config.yaml
num_key_value_heads: 3
rope_theta: 10000.0
attn_scale: 0.177
bias: "none"
parallel_block: false
init_std_o: 0.0
optimizer: "adamw"
max_grad_norm: 2.0
train_tokens: 160000000
MLP neurons of a small language model. Each row is named by its layer, matrix (gate and up: input weights) and neuron, and shows model dimensions 80-143. Each number is 128 + 32 x the weight over its row's rms, rounded and kept within 0 to 255. A neuron's up and down rows have the sign that makes its largest values positive.
After each neuron's rows, "fires on" lists the tokens most often at its 100 highest values on Wikipedia text that the model never trained on.

L5.gate313 [140 123 151 134 137  56 108  79 165 174 167 133 100 125 152  96 143 121 185 166  82 141 122 123 163 153 136  80 129 122 116 115 110 147 112 133  85 129 148 114 125  82 123 134  92  77 119 180 140 177 121 102 100 163 138 106 165 119 114 143 118 126 162 145]
L5.up313 [155 135 150 109 157 153 114  90 127 181 155 131 155 114  80 140 177 114 161 121 125 128 124 163 154 107 132 112 143 100 126  93  27 169 159 157 125 134 106 171 153 153  88  74  83 127 163  85  95 162  93 172 116 106 138 115 102 103 138 146 104 106 167 174]
fires on: "i", "orth", " |", "outh", ",", "in"

L5.gate114 [188 122 164 156 104 111  96 111 140 107 179 145 108 130 149 167  79  84  67 108 201 118  74 100 129  93 119 165 166 123  82 118 126 101 159 128 165 161  84 152 158  63 148 137  79 118 128 139 112 107  80 182 116 135 144  85  84 112 103  69  77 142 130 143]
L5.up114 [146  92 112 157 120 135 148 125 134  87 184 155 128  88  54 181 127  96 116 116  67  75 108 131 138 158 163 113 149 112 146 142  95 129 108 147 121 146 104 135  66 135 157 139 135 158  80 145 119 114 151 133 153 129 141 125  82 127 134 123 117  86 107 121]
fires on: "b", "ric", "ens", "oc", "eb"

L5.gate5 [ 76  84 100 121  98 158 122 107  98 118 149  85 121 119 133 103 127 157 101 123 171 201 107 137 154 128 139  90 113 106 147 109  82 145 103 168 154 199 138  94 160  88 133 157  87 160  74 131 136 162 127 135 166 137 108 158 116 122 160  86 141 119 100 132]
L5.up5 [107 141 131 179 144 158  99 121  90 180 215 177 101  76 113 150 109 139 141 127 110 162  63 119 181 158  63 156 149 108 152  68 128 176 176 105 127 143 115 136 145  87 135  91 132 128 158 164 162 116 167  93  95 118 139 148 113 144 110 145 137  67 157 154]
fires on: "i", "q", "ar", "on", "ot", "a"

L5.gate18 [119 105 126 110 131 136  88  89 156  67 119 128 117 109 128 153 124 103 175 158 109 128 152  89 124  73 107 103 153 177 143 126 117 119 109 147 187 128  78 113 154  85 118 138 158  84 118 147 186 118 116 154  91 193  77 125 140  81 128  63 167 155  95 150]
L5.up18 [106 121 206 126 143 156 115 154 126 163 151 135 108  88 119 124 160 122 167  89 109 174 146  93 159 100 129 132 102 160  74 127  78 143  71 112 147 120 118  89 118 132  67  62 136 180 126 109  97 124 123 166 134 138 188  75 129 129 135 108 222  85 146 151]
fires on: "e", "on", " he", "ou", "or", "u"

L5.gate389 [101 149 141 108 119  69  96 117 105 205 110 117 127 116 141 138 116 112 149 123 113 179 146 136  96  95 126 150 126 142 140 174  93 140  79 179 122 151 125 161 103 122  75 174  86 197  92 165  91 149 126 206  93 112 107 125  77 120 134 133 131  88 135 104]
L5.up389 [139 122  96 142 122 173  85  90 139 122 121  92 121 100 127  80  99  69 151 119  93 144  97 131 148 106 154  85 121 106 120 101 114 121 153 108 132 158 112 115 147 117 139 107 151  81 122 133 115 166 154  82  77 143 142 107  87 112  59 169 231 174 132 153]
fires on: "i", "z", "in", "am", "ar", "um"

L5.gate180 [117 189 141 116 147  68 102 128 134  84 167  50 149 153 100 107 123 102  90 116 127 108 144 128  84 113 105 131 104 167  92 122 106 122  92 168 160 109 119 115 137 156 122 118 103 135 120 130  89 121 131 153  73 138 141 158 140 131  85 143 135  88 179 130]
L5.up180 [132 205 146  65  65 112 144 138 121  82 144  92 126 104 130 172 119 107 108 126 157 147 234 140 157 127  69  66 135 144 129  97  99 119  84  84 108  93 107 142 107 112 103 107  80  93 163 108 129 121 103 110  92 121 163 129 160 104 140 126 160 114 141 107]
fires on: "il", "w", "id", "ard", "gh", "m"

L5.gate136 [ 88 209 104  94  97 121 112 125 110  74 121 120 164 142 161  77 141 122  66 105 111 139 137 103 179 152 104 139 188 171 104 144  95 128 105  80 132 147 148 102  80 120 125 147 140 178 147 106 120 244 129 112 171  68 196 200 110 127 117 136 162 137 102 146]
L5.up136 [129 163 133  67 123  79 157 160 104 105  98 115 149 141 139 150 135 127  74 107 124 111 133 108 166 122  61 136 126 158 155  70  67  85 197 115 175 120 109 131 153 150 162 119 158 130 148  82 180 134 150 119 131 167 211 158 139 107 133 138  98 139  83 101]
fires on: " includ", "m", "ort", "s", "id", "us"

L5.gate450 [113 173 106  95 100 146 104 146  88 169  79 188 168 134 163 140 153 129  72 126 151 104 159 144 123  65  82 108 199 198  80 115 106 140  65 103 110 146 189 107 100 154 112 144 140 148 129 109  62 146 186 175 150 175 163 167  58  64 123 102 119 135 106 152]
L5.up450 [108  44 109 171 107 131 161  55  94 163  91 116 173  65 148  90 122 121 150 138 133 115 133 116 120 114 132  94 105 141  70  96 102 118 214 173 152 136 141 148 105 119 148  40  77 137 131 105 115 158 137 125  93 169 134 124 192  94 138 113 122 110 156 133]
fires on: "y", "t", "e", " a", "ou", "re"

L5.gate166 [167 146 165 113  82 125  61 156  95 101 128 108 143 116 135 134  77  99 117 103 107 182 110 153  84  89  85  59 102 114 115 147 121 138 116  93 134  94 114  84 150  95 134 140 103  68 209 139  74  76 105 158 135 173  95 200 118 107 109 122 132 116 132 177]
L5.up166 [164 174 143 122 177  94 102 162 189 183 134 128 176 129 171 174  78 135 130 132 111 164 114 145 179 120 122 116 122 118  78 132 160 113 182 150 108 102 166  98 127  40  69  77 134 162 120  59 119 114 113 151 159 139  88  88 108 109  84  89 159 130 122 113]
fires on: "ed", "ing", ".", "al", "r", "ab"

L5.gate470 [126 124  92 111 118  75  94 172 155 176  67 183 157 131 142 179 112 153 187 186  87 150 114 137  95 112 134 138 135 160  95 117  98  74 137  91 139 164 212 145 105 169 129 118 148 180  96 142  78 154 136  91 117  82 109 162 124  96 146 157 118 110 102 146]
L5.up470 [139 108  74 164 130 134 128 104 119 116 135 134  98 142  98 135 168  98 187 140  67 140 106 163  75 150  85 134 123 117  77  98 108 136 105 169 113 140 140 148 149 129 153 137  72 130 118 157 137 113 105  96 158 100 152 132 116 108 122 110  81 138 151 163]
fires on: "un", "om", "et", "it", "im", "em"

L5.gate361 [157 109 188 130 111 150 113 153 112 123 106  98  85 114 110 131 129  99 113 159  99 120  93 170 112 137 100 163  76  98 145  71 170 119 118 167 139 116 162  75  98  85  95 137 164 126 103 152 107  88 123 104 137 133  61  96 106 122  96 114 103 129 129 149]
L5.up361 [101 128 118 143 103 118 146 148 171  89 168 145 143 152 146 109 155 107 103 126 165  92 125 139  79 116  57 167 150 130 133 169 144  99 140 126 100 122 133 134 180 157  55 138 150 160 101 155 118 166 115  97 151  90 129 129 147 144 101 133 104 163 120 128]
fires on: " m", "-", " k", "g", "m"

L5.gate7 [137 185 183 126  70 180 137  63 114 132 129  96 147 146 144 181 196  80 119  48 130  84 105 190  83 160  47 148 151 117 130 118 132 116 114 155 132 136 161 176 120  54 127 152  66 119 171 153  63 111 168 167 122 113 140 111 159 126 123 145 144  65 158 113]
L5.up7 [186 134  74 126 152 152  79 145 131 106 118 141 164 133 153 146 136 123 137  73  50  92 157 148 144 105 136 130 153 151 150  98 126 150 131 119 126 113 135 155 156 131  86 108  59 185  87 104 119 105  81 128 121 202 221 102 115 143 169 154  97 171 126 152]
fires on: " \"", " ", "\"", "an", "l"

L5.gate469 [171 109 147 120  98 147 120 101 173 135 157 128 149 154 136 130 135 130 155 140 126 118 111  59 162  90  86 119  79  48 118 150 124 108  81 101  98 162 173 132 119  96 120 144 167 144 119 160 121 115  89 117  76  87  61 153 155 101 103 117 122 106 149 181]
L5.up469 [149 144 119  97  88 154 115  90  74 128 145 164 167 110 132 137  98 137 119 135 124 131 160  95 119  87 109 160 101 128  83 128 154 130 139  99 129 137 196 114 104 140  57 143 176 180 152  95 120 149 157 158 137  74 116 102 110 159 131 102 158 128 147 134]
fires on: " k", "k", "r", "ed", "ro", "ar"

L5.gate199 [ 94 116 146 134 126 156 155 123 140 145 101 131 134 151 100 139 173 123 133 153 133 129 148 103  71  83 120  66 151 113 166 155 114  82  88  97 174 123 116 168 125 180 157 128 141 144 112 106 151 153 123 140 177 117 158 150  60 109 100 152 124  57  73 142]
L5.up199 [143 142  89 125 121 185 145 158 131 107 101 120  68 163 146 118 140 148 148 161 124  64  93 121 128 105 151  54  98 139 169 115 157 149  63 141 141 173 147  65 126 159 150 184  79 155  84 144 176 132  96 124 164 148 132  86 110 148 158  99  92  84 229 131]
fires on: " S", "um", "am", "l", "v"

L5.gate437 [186 168 124 113 133  89  81 112 118 131 133  96 154 105 163 201 169  92 118 130 146 113 194 142  93  82 144 127 128 117  88 124 145 168 120 151 132 114 125  72 133 139 105 120 158 124  73 135 119 124 134 158 115 111 114 163  63 108 139  93 105 115 109 113]
L5.up437 [145  84 140 100 135 108 116 109  74 178 119  86 112 138  88 155 156  41 162 117 147 140 161 140 127  74  94  99  76 126 122 140 146 124 145 159 103  70  96 133 114 150 112 117 149 134 147 129  76 135  85 165 160  64 125 126 139 126 162 140 197 121 124  84]
fires on: "t", "ot", "re", "als", "ts"

L5.gate203 [134  99 130 187 117 118  96 121 143 179 161  88 108 111 112 177 173 135 103 165 154 110 109 136  67  85  68 150 127  60  97  81 128 122 143 131 153 149 183 103 113 120 107 155 160 128  80 134  68  98  88 137 105 113 152 160 129 142 105 115 176 164 101 155]
L5.up203 [126 107  95 210 113 129 155 140 111 110 169  68  66 167 103 153  98 124 113 100 133 125 104 166 156 142 138 182 106 133 107 135  99 115 148 150 107 179 205 148 109 219 122 180 122  60 124 130  57  90 122 143 118 122 105 121  94 175 109 163 109  91 114 124]
fires on: "-", "in", " m", "M"

L5.gate309 [177  80 137 105 168 148 114 150 130  70 170 121 121 128 143 141 191 111  97 101  92 108 105 190 107 169 102 125 145 114 158  77  90 175 113 161 133 141 129 139 102  62  91 120 121  90 123 134 145 149 151 147 117 213 151 127 112 115 143 166  91 132  88 143]
L5.up309 [ 79 100 106  81 121 140 112  25 156 133 116 106 148 116 175 167 173  92 137 129  67 143 165 147 130  91  50 103 125 151 146  66 106 162 117 124 148 121 129 126 126  98  93 162 119 157 132  79  75  73 137 141 140 153 184 138  68 126 161 151  98 158 158  90]
fires on: "==", " \"", " =\n\n"

L5.gate20 [112 133 124 102  99 130 106  57 162  61 136  68 167 158 114  67 158  67 148 110 132 109  81 178 116  93 188 147  85 138 147 121  92 140 112 144 212 161  80 102  86 131 156 156 110  91 112 107 157 125  94 203 131 185 140 106  76 108 123 184 104 117 147 118]
L5.up20 [132  88  78 120 126 150 106 144 149  95  90 118 123 172 122 105 103 154  76 150  74 128 127 123 179 148 165  87  66 154  75  99 110 139 156 119 155 133  73 127  90 114 141 197 203  91 147 147 177  69 114 144 125 153 116 141 115 126 129  76 106  85 142  95]
fires on: "t", "ct", "x", "v", "l"

L5.gate425 [ 42 127 145  70 115 131 123 116 133  95 132 107  81  63 130  70 145 110 142 136  53 164 125 112 101  96 100 145 110 152  98 139 156 102 113 147 126 126  63 140 137 115  66 103 105 153 154 128 115 127 161 123 161 113  84 138 133 105 138 124 143 152 102 205]
L5.up425 [112 123 134  88 107 129  93 184 154  78 120 110 164 138  98 114  80 114 155  62  93 142 117 111 139 110 123 134 125 149  19 130  93 147 208 164 199 192 151  59  97 128 131 112  77 156 146 104 117 118 116 146 152 117 120 124 111 128 154 169 121  72 138 155]
fires on: "it", "on", "or", "our", "id"

L5.gate70 [118 112 153 131 181 125 113 130 166 181 142 163 125 152 208 113  92 183 119 158 105 156  86 125 107 194 135 118 131 194 146 132  77 148  46 147 109 133 184 142 141  79 110 121 112 136 100 215 125 134 197 163 134  71 152 119 114  93  61  94 122 147 104 151]
L5.up70 [ 98 100 110 129  99 136 127 148 130 194 154 177 122 128 129 101 140  98 135 153  83 139  93 160 124 108 151  65 153 128 129  94  81 174  93 181 130 125 133  66 185 115 120 100 128 112 103 143 112 181 120  91 138 121 181 165 141  85 148 191 122 142 119 182]
fires on: "em", "emb", " cont", "et", "ich"

L5.gate371 [143 177 141 138 133 103 135 101 101 101 110 144 133 165 138  95 156  86 146  43 111 131  91 154 120 119 118 165 102 128 127 106 127 152 121 101 136 109  55  89 114 157 234 113 108 127  85 102 124 158 100 121 143 146 169 129 129 100 181 129 137  90  91 141]
L5.up371 [181 181 175 137  83 155 140 174 153  88 120 103 146 115 182 139  63 146 136 147 127 175 151  78  92 183  58 171  95  81 108 112 134 178 165 118 115 159 161 141 160 158 150 155  88 113 126 126  75 146 163 153  95 124 149 148 100 125  96  86 127 124  97 140]
fires on: "ac", "ig", "ch", "it", "ic", "ph"